From a checkpoint of a small transformer trained on Wikipedia: 8 layers, LayerNorm before each block.
MLP neurons of a small language model. Each row is named by its layer, matrix (up: input weights) and neuron, and shows model dimensions 32-159. Each number is 50 + 12 x the weight over its row's rms, rounded and kept within 0 to 99.
Before each neuron's rows, "fires after" lists the tokens most often just before its 100 highest values on Wikipedia text that the model never trained on.

fires after: " |", " differ", " cont", "c", " rec", "ing"
L4.up142:54 59 45 45 37 27 68 54 73 30 63 62 53 47 53 46 61 47 56 48 48 60 46 57 59 37 59 55 56 63 47 53 46 66 55 52 35 44 44 47 52 43 52 40 49 67 56 70 52 53 45 30 45 59 35 62 50 49 50 50 69 47 26 60 43 69 93 31 48 45 42 50 46 48 35 49 48 32 59 49 54 39 59 33 45 58 46 60 63 55 49 63 39 39 37 53 55 58 47 54 42 43 34 48 45 41 50 77 48 69 47 31 86 45 36 47 42 67 61 23 51 67 29 31 29 38 28 53

fires after: " d", " ind", "^{", " v"
L4.up865:57 76 37 28 39 72 63 48 73 58 56 73 37 72 46 27 66 48 37 42 58 42 39 48 42 71 76 50 33 57 51 24 53 47 53 45 68 65 65 72 39 39 40 50 49 50 56 46 48 63 27 55 33 54 56 43 48 50 58 38 68 64 41 35 38 63 43 30 54 63 64 35 43 59 59 65 40 41 44 59 46 44 55 53 39 27 26 56 81 47 26 42 47 70 58 53 41 59 39 40 57 35 42 58 44 66 50 36 48 58 63 50 40 72 56 64 87 53 47 47 42 48 57 51 55 48 33 40

fires after: " ch", " an", " man", " Ch", " att", "em"
L4.up1002:37 32 54 59 43 44 59 45 54 46 65 71 43 44 57 37 56 58 38 56 52 63 57 56 45 13 61 52 49 57 48 50 51 37 43 47 58 36 63 51 45 33 56 33 54 32 34 39 52 52 40 74 29 62 53 57 34 49 64 48 57 49 30 46 44 49 57 50 42 44 64 49 52 51 59 51 22 54 59 46 50 44 42 39 67 48 53 53 55 50 54 56 57 51 62 29 68 49 43 41 52 54 48 52 43 58 26 44 77 49 72 83 60 62 62 51 36 48 51 32 49 71 44 19 33 73 46 40

fires after: " football", " New", " West", " South", "inn", "unn"
L4.up987:36 44 54 55 39 33 50 43 32 56 23 60 52 52 55 46 58 53 42 33 15 15 58 59 56 65 39 55 64 52 50 54 40 51 43 38 65 69 50 57 49 69 41 22 49 29 65 35 40 50 50 43 47 66 54 21 50 58 44 55 40 66 68 59 64 61 54 52 61 45 42 46 48 47 41 60 59 54 68 38 62 48 36 66 36 65 51 76 28 64 47 54 59 45 50 26 54 59 51 49 45 65 44 54 54 58 43 51 49 49 24 56 51 60 66 48 51 50 47 49 39 38 64 45 55 59 55 53

fires after: "c", " pol", " Pol", " min", "ic"
L4.up347:46 41 71 44 45 75 52 39 69 56 63 63 66 59 77 37 51 69 36 21 34 60 28 55 32 68 64 83 66 50 42 34 49 45 48 64 46 44 62 47 43 32 53 35 40 61 49 45 39 81 53 45 48 60 55 49 37 39 68 67 61 54 38 89 34 64 52 36 73 50 41 45 36 60 60 47 31 57 70 64 42 57 42 59 41 71 50 65 56 63 40 44 62 42 48 51 56 50 50 55 33 64 62 38 39 76 49 35 40 50 55 57 46 56 42 42 52 31 44 58 40 42 43 35 63 52 36 60

fires after: " L", "L", " Re", "R", " R", " Sch"
L4.up82:40 69 20 47 46 58 44 51 65 57 35 53 49 45 62 40 39 50 53 38 60 44 64 56 54 51 68 41 60 66 47 45 32 40 66 65 37 48 34 43 73 75 64 41 39 49 53 33 45 60 50 47 42 62 52 64 43 74 20 61 39 62 55 42 62 49 44 43 55 70 42 37 58 45 59 58 33 56 41 53 53 35 54 48 37 52 53 34 40 37 47 39 71 47 42 43 65 55 52 47 55 54 48 61 62 38 54 44 38 48 32 64 33 53 59 46 53 43 36 35 33 76 52 58 66 41 17 69

fires after: " m", "en", "omen", " at", " won"
L4.up440:32 48 58 50 70 40 48 43 50 40 49 53 35 69 60 42 74 43 36 61 34 41 33 48 38 49 58 62 47 45 65 59 64 93 39 49 46 50 50 61 67 22 56 22 52 55 46 54 51 63 64 36 38 48 53 55 47 61 60 40 53 40 42 52 69 57 40 54 55 30 49 34 56 70 38 33 47 37 52 45 41 45 47 47 54 31 54 72 51 58 49 59 66 75 61 50 55 68 50 47 62 54 45 57 55 56 61 55 42 56 50 58 47 52 54 50 49 67 37 38 58 65 71 47 58 40 26 57

fires after: " man", " art", " le", " own", "fer", " re"
L4.up164:52 50 36 57 38 48 51 60 43 27 69 71 72 63 57 53 56 52 52 57 34 38 43 55 21 31 78 60 48 61 54 71 53 44 56 57 59 54 42 60 67 37 59 50 49 41 37 50 38 73 49 49 55 50 32 61 36 51 35 51 48 56 38 38 69 63 68 35 55 42 58 62 71 42 31 64 43 37 55 40 55 72 45 36 82 55 46 56 61 69 56 76 39 43 42 51 53 50 41 49 62 54 53 62 47 45 48 45 34 59 62 45 72 68 72 47 25 49 57 47 50 48 41 59 45 39 47 38

fires after: "ol", "á", "el", "ra", "ag", " M"
L4.up106:37 48 75 46 61 56 43 52 20 37 33 53 50 55 50 46 59 50 32 37 52 33 38 58 53 79 40 38 76 46 71 54 59 82 31 49 62 23 50 59 49 53 37 52 49 38 83 52 70 71 56 60 49 44 41 38 53 56 62 77 68 44 63 55 49 44 50 57 47 55 41 52 33 68 44 41 48 49 54 59 45 46 33 77 39 41 39 50 48 48 45 68 61 54 67 60 61 48 50 31 66 46 45 47 43 60 36 37 44 40 47 68 46 48 43 56 54 35 53 51 50 35 75 56 50 42 35 66